python train.py --num_hidden_layers=9 --hidden_size=256 --num_attention_heads=2 --num_key_value_heads=2 --head_dim=128 --intermediate_size=1024 --vocab_size=8192 --hidden_act="squared_relu" --norm="rmsnorm" --norm_place="pre" --norm_eps=1e-05 --positions="rope" --rope_theta=4430.0 --rope_fraction=0.75 --qk_norm=true --attn_scale=0.127 --bias="none" --tie_word_embeddings=false --parallel_block=false --extras=["capped logits"] --init="normal" --init_std_qkv=0.0362 --init_std_o=0.0 --init_std_up=0.0362 --init_std_down=0.0 --optimizer="adamw" --learning_rate=0.00212 --beta1=0.9 --beta2=0.98 --weight_decay=0.14 --lr_head=0.00738 --max_grad_norm=1.0 --warmup_steps=253 --schedule="wsd" --decay_fraction=0.704 --decay_shape="linear" --final_lr_fraction=0.0 --batch_tokens=65536 --max_seq_len=1024 --doc_mask=false --train_tokens=326400000 --max_steps=4981 --dataset="wikipedia_en"
MLP neurons of a small language model. Each row is named by its layer, matrix (up: input weights) and neuron, and shows model dimensions 0-255. Each number is 128 + 32 x the weight over its row's rms, rounded and kept within 0 to 255. Numbers have three digits each.
Before each neuron's rows, "fires on" lists the tokens most often at its 100 highest values on Wikipedia text that the model never trained on. A number after a token or word is its count.

fires on: "." 48, "da" 9, "ook" 7, " and" 5
L2.up727:146136127115149139121182117077166094138132140132082131152171130155156182094108137081089131130116141071154162098116155226104110151121179086121183161117117152113185095169123105059164143056147134173156171109150144145157146084133157088149137131124143100181118084120152181085102095154112079120123151114150088094121075160113117120125098104120065128131121164092101158117117164131129131143152170091134142163116132124117073087105105123185176120071107095119147123095170186056124162079131107147170167129131145093117112169134163118083125187157171098128111151166132163128092140138124204094143127151097143051161208133123134122126093129201087161132133119175141124096091110187085098137172116145098097113145177140070089127156159170127102159140111093072131138138142136150111046223110150

fires on: "-" 55, " " 21, "s" 12, "min" 6
L2.up711:121147178120084131148180156121077126158147155132160139109163134142133128127139116131176114110120125146162137137131058195152126120136104120108132112073148167191135107141076164163167098028124140190136189154060152137132123141122118120132060170117142171135120134118152174098079027120073129164112096134151158107108192167140116110119147073161118141135126134095132105137121120168172105017142192065150146137092141160139173123113111113114127148158117145166160130057172122113060104139123141159189100123133152117140129145056174102161100187124191107109095087090125110098123087106084164119118119137112157171125163177155129132150166090136126145087085121160146068079154116106098183115127138081121154127097147110115163161164139154101123138152177099106149108070123059161102078179118151

fires on: "′" 40, " in" 10, " •" 8, " (" 6, "y" 4
L2.up577:073136150097109179194114089129134106091142105191181165104117120150099193157075096095095136096209094137166168113131128140125090148121143141098170139123117136140129090078098131034148119061128099067115172179200186124110116137138137123158088139161129108104132097142120094104104153099109133160171174120109126134096140131186139115135146094133128117097092108120089103184096110124140153128100124063119138128129146117123103120120085127116152151129122141138123132113098174134072090186133138099107099163138128123202083124185102072179186107120136080151089064064107150167116097106132137068150092087129116138139123117125210122187098197139079150118097177121100143105094166169062162119120161105104127068117097090133129129133109117190181193075099154124126139114164143154187085134133168

fires on: "." 60, " War" 10, "or" 5, "ad" 4, "a" 4, "den" 4
L2.up129:080149091089101147147166136065154153088116166168166187159185109158141145124088112125121167110121155143221104114140130161138143064126127145110097195133112149132116151087140172115133075105132094103138178192148137147150150117126165200149100109153154146154169070167134128125084157122128153121165108195138157106126141136127091115108072092134130133095128146101121117148113173168120119104120134074097114123122137171103149084124160030111166133183131108113161160064122179108150090113126104167135114109147193143152106126152153077187195156070175112143100137095086168095107128136144097091067151129072131096113139181165205128196122129121126130119139105161108063038133118166077108111135103125112175143118131130157112209155086124106124147104100155137173153132135139137139056189130135

fires on: "s" 22, "." 19, ":" 13, "–" 6, "-" 6
L2.up22:151159155106118167164197162137133121153087125122152150145145139126167095119138085176123147169143189158123146177127104159058164121082159136127163094130163123120152152094157128141142157079169116121164112142102102122179133155071143069136155126177139211166167125162126184193089098093089084119075121088102167149114137111131073147098092152139115137110162196101160104131178153139127147119082127128133124099129151138159138154083146135193160113120148125147119139093092129124056164083146162142163136088091120080068121106137125139164131224075135107138158093086101177151157138135094163017130134163087113082138098172101160175171149146174125119146151133175131105088137116141156094129073163106115157096136158116089099085162168163082191153149166092077110122084098109143092077144167122

fires on: " (" 80, " of" 5
L6.up610:122167106127136174126192095112199082122162074104119150161126054093071159150101153116101116157118104187143155082124066176128120113172174137124188140190141147138122110040105101104153131126110092150106152202119160178086131116145123129168089048168183119133129113134117131097142136097112098206161181151106150122112125163121132073115117139125103096127069157092198109108155137152176151040121138068154119071089145110145152090123082140166096127160134130141123123119166147112085098170165145156126153150097151127145115118145142127126052063072119132043163110132112116124158093106064124091168127111135128155125142122174164128116128107106150166103169146089135129173097165109130112107145132147119113068138122125076071095138172133168114204123122135160118166091141104106114094155193104

fires on: "-" 47, "/" 29, " |" 16, "–" 6
L6.up416:120141128149096146170196103101107091162085111118190137116127160113132079063135087073131142126143160129175139170098103148099142107139158086044106116088137096150101097080105124124151111134112090226164080139149074136166135120148096102148087135130150138157149109113062107160072109120130121099125103133112122136126142172143097079104103104071135142093137140079196120133200135104150142131145117135107137117118135112148198113108134101142156075091107138137138114093155121143120136219146165092126113163109165128136133150116114155128133155079097147118124056153178161152145089105097170117120142155106152057161096133082160138090159088159107176105074107148127054057165092130183152102137066141092132073125138086075107120194121110036141116154137087076120176152082086142093084123154105

fires on: "y" 33, "ry" 26, "le" 8, "ph" 5
L2.up472:151156105088080137146114150147127149137107152159135169170172080148135123115147171161163159132182123097142158150111085139162127118151166048092103111148149156107164089143072134165126155067114124190141137087107106159141132105090161123112109121134147109215111136160141127096122090074134136148154167122167134101130138084119131090152154140136083137122104182103135148128114141118080149096148126076082094162082143133175085089120125120195115025136211154154091109053124146067109121084106092179120178123097113077155152133143195139138129116104115127161137108129109195106123154153108130105122097138103110153153156124116097140152135148184032167106096139128083115121093152176009127112134132100067133082083120121126114175126121110115090202117090142107136088136091100159144081187078143

fires on: "y" 32, "s" 15, "al" 13, "ic" 10, "ho" 6, "ry" 5
L2.up7:068122113121109137165120190168118129181124143062130141143140113131100101153137144145117147134145129125138138129140085197114099125140177104116168154113154143112197084154106136102091092109147095132123120125163173197126126127138162129161113090099125180159109131161078162099088148060164137170135107127141131101082167175169102117169108150126104151178065100142175190134185099160172117118134178128034100120148100150156152116135107136162130104134111150143139116089106119102139102120084079093129141128098134099034148108132158138157138106088180129141167099085184140077131182128141188087154140110131179096167116127175127184158105152182093196117110152154139155099106123151046108086107211059126167172079121136114131145160147069083180166106098135138101096113164143169151121190175111

fires on: "." 59, "-" 15
L2.up623:096183123104057144141195114055085110127125155165145162114124085152113145117155127097074219089115175154120157135111111162127125099121147080074160126118147165149135132108171194156068066098121094112085179187145119159112170113135180159098051132170143131175163063166135133145081097111125128099117128142149181139121144125207126109146134126149142114098130152120133116108158124130160116136168116147130094143151127126107161078156101169114160154133174167099187126115123112140117139101125101147177118166162144165139135136096166063169193116118176093159154091120088146131175126107104202126112123105141125134132179191140126106151111132123103148126076102153105085128177160182045091129149110106094110117069091112127139172128071107138090155090100087077168115136034109127107054138136106

fires on: " as" 35, " a" 6, "A" 5, "==" 5
L6.up154:135118079132141137121084146108089131180099125191127136175117147157150118067107148101171167140136122115138087179102140119113166166098146149115083152072179124132086140083113108162064140122089149112132084099156124146141114147131134155101135099086167093206159063079144164092161143107105120151166026110130164126108116123221136082095115136125156102148098185060168130178155133116153157133200132100099136113135109146088151141147097141106127157114104175168132119098087152114091104125076140112168121152125125155162157137072109099151134071068165139118131145073141147082169066127069118154099143158118118134109135104129134109104140156131093142136104184086113081112127127072130053115144086091122164023188134130088142200180093113141128212109136126100116120114072130110080124115132141

fires on: "." 95
L6.up47:147151119101080221170137107077088106151176145140112132139137114147108135148103109083147144125179159141142155136112114201107104117118167093123155124103065121142141061123156138112189118056105151174115174101135179165135182119123132099104081139124166180111122058163110135123076080125159122108134080175141141116077169186159120115105114112137090132096064164121096120146164181124149099126139134175166067122080039151125104116131111167228117139104161077104164101140179144073116117074137059079168116123133118127124148099098159127219153132150088129112129142086130175111132107138167217113145175129116133146143128143152139133131130149142153168118133145177144096143112127136106114147077172143077129122095179061136135164111152135149115128082124113079165164136132121073146056174131112

fires on: "e" 29, "o" 20, "on" 6, "ster" 6, "ce" 6, "le" 4
L2.up227:153135128134150145169137137020157131074088141135126141134112192110160134126139088128135123110133125088213151139118134147126135126140137123103121124127049128168173144160130130134124112126145132141170182140121140124167149131149076127155173137095129137176110106167129136067059114103095141220145122151102107117101113094152109134130166109082106165172186174137147079119138139048150155105160111150081115123124163078159137125139150079169082088162148108153132129108145134194137109138053170144145152114108175135140063205138144135154131089084148163113127132150144159133126007125152145048111154119124055121107137150081159157111116182082090107050136141146096136083130121166125095163110135099102113174189168125148119158114136122158120128162133131137128202143096102200151051104107126

fires on: " of" 42, "ul" 18, "el" 16, " " 4
L6.up418:151152163104150147158190098156142128090155123128191130123159082172109115108087161129068108147191133126146137111072108152091129092137137125097106113167076123144127045079147134157133145073142193134119118159138178096123178128126103159175034145209186160153106125133129121143121119096123173123152162155131106161142178162100111093075125113133143063110170145137139151132148161182127153125100129088121130078153086163151134124108134094134134145157183133104115129151164113162075164131171113108165142132129103153128115158130111121125100136092113109106138158143096136102137148149063132140155214094110147085119096113125141114123120138105026147113235147172165124148076117109137119108129093190138142099147092072146106152085169155076104208051142110177183179124168108070163162154128131

fires on: "." 79, "-" 9
L6.up786:145129090128149136175179091109128108141139139160118198143155095096159156146142101154110122177112160131132118091126152163101120105131144107148173113147084119108081084090116102136110115104124113090165129182179161164095168163179114117151151054151146119124187052107064162130143070124074097164099101161156170151100163126080122128111109126136068129153107145117097143150101130156131105138159112103117129093104144170113110125112088081166140130132126145146138120110159147093118117205177107091136117114113163111120159123103201146182159153118147098159092140096103190060150070130162186106129161149141150114190149173130123150130171107107114112125183166175165092053115101174065116169100110147048192093088196120142100172139070052122106151153155084131138122092093119106121106224123138

fires on: " " 59, "0" 7, "9" 6, "3" 6, " (" 5, "–" 5
L6.up50:095197112153070110112135129127148158151138015139171142145177074040122119153122134080095130155110142136101166127131108139143099133135091101104118186142124123155150108095109153163149072095073145201146129151203141150134093159114068115123087107187164145146121112097144152124095122135077100178139173126108110138140163149117070141123138111102114097130099156068116126154150169149142207079198131080185166082128064120173127138136089121107134140145116123139138073068190102116114138114061125128183135100077145146137078190091112172129172127103132158158103085137113137114120107120134121092110113167168095163127175085197141151158086163145138114121135166104102127200103117140131090124122140144155106091107097041132092120147103112096151177118124114137140161130044143172127120101097167

fires on: "e" 26, "es" 15, "as" 10, "is" 7, "ed" 6, "o" 5
L2.up941:086178073145128124112140193075122126150069165148120140159188203173118151132128097096135151141113150106174142182138134143083149131085145138075155129165085137140165152135114117170083125120150179125157157183131210184178154168144179125145114148080168100164181092120089143104126143103082120143157151116172136106071132091152149116176143097120098125121139151127152150143117157089184118106166133147082211100220122160134131126115120102111114086137147142156131097096056119080120065113102141117180171117111201109148089121108186087119108092085130091144156074164102090094142095117101114119132051146098070109087106170118140157176136131166093112108114135139154093060098157171075146092140113109115152126148138162155118139144053023151116133146170119130129122133137115124130094128146131

fires on: "." 93, "'" 4
L2.up38:105148094106133180179105098096149103131164127060148150170138115118154143153130150108159162150171164099131108066133099191121077094183127103137147147151091115092163075150131085093118097046091169131184124178134164189155149118113133092135049092119150171157151035168105185129125062096110116115140109140110107120124172100118089090120150070104078110131113139102107177127078174124123100095125088098130102136119109083139092110115116083142086122057125098166111088121156153081099110123159130097108122168137168109145132139121229106174124093112152126089121121130147169077112085122146144087106099201067152089134141156202138178143096144105131166110147165151095123161105173126108135104130149158088154117065143111113073165145167125170129163145097113079189118094130080141105076140123111

fires on: "." 84, "-" 4
L6.up850:152172175133076163191201105145114174160133149147150172176166121120138154093119132076178189101174205098146174082119136140079149101096204097107151158119122115116136078127136146113139137036125095096123128133188154146136161142100122151154069147151183115160148035125109165115074079114133134115147090094129167099107135115135129051146118129125094103112119138106115138140159142130137119157216144084173107123114083147089118093121125163139143164147129162113156119124133156122119109096149065076091108110116119163073154156087131148136162155090136091139121119091125146090155140116129132093107078189044098158125121135139125111139131116156113140158188150188136108136104136111143106107096166138108140060099088075094078154177165147128065178055122131122075143131090128094123090181174093

fires on: "\n" 22, "min" 12, "-" 12, "cc" 5, "son" 4
L2.up62:157172126129076130153173114094103103031114173156144137115120120149124097161209122141093187092092191128108162127123133114148127161112136078097169097096110130112108132145109112171109131125134113153074145138151183172112115065092156155127134096142153115179140123118150179100068073097099131122086127079151121114113133132158121102141121121162071160173068195126106126138110124140186078145118113091077079150068170147107136095128095129121091123139127101135181118041163153126043104120127164142164153138130176147141168103107163104184131137110170144156108070120107138095100117113113145143088143161156126115172096091086109176185129143096087171068116176156096095058128155152072038127115154075084155162148112184128169163143119116168099162105130126071085115124112080120104089120110143

fires on: " the" 38, " of" 23, " " 9, "2" 8, "1" 6, " second" 4
L6.up668:095156148142093131086169147114147132126089138198111104124162138163078109113117111102104103148142119143144187077109080116101145057151150117128169228141058133176116120088127112128161103128110130165143185157138146119125116092196064123138124101149171193124122094189088116123155151134136111172081115144070165117135170199102102160228137089087176074094096126180168129147142169132147127110132130121188127134047118158129085139148079119129112143136118124107131092174142095123165099148126171119097170110167130138114045124140088159133123101100116154109134103106086128133084110115076097132085144112114090129125098083128126167140193064161142155171122104158108176175056144109135067127125125099098074078157127100131156124143138162098124160141064138103135118071099080107077154157118154

fires on: "n" 42, "." 29, "l" 4
L2.up561:160176094106091116145097114103152130126089120164142184150111101123117199129135128119170166189167171099225135144143142151092068091102120105073077149143160147110150123115133130068139125087101108078174156137143126138110121141138186126128114098109176159105094120152121139063109147139120121148148146169175099101110118164113089105193096197115081096119095150160213203144106138155098134082156127053139107154166105122112124097138127133089158131174105132122110079101133145139113138131126134205107155134117140121177123154103156123134163131074204131143150091115176114094114129144146126095089134144073099167164173131196116145168033144095040120077183153165120141114154107144059127080123188140124126089097157164117077130107141110154091136101145109070175099124118131170143107150158101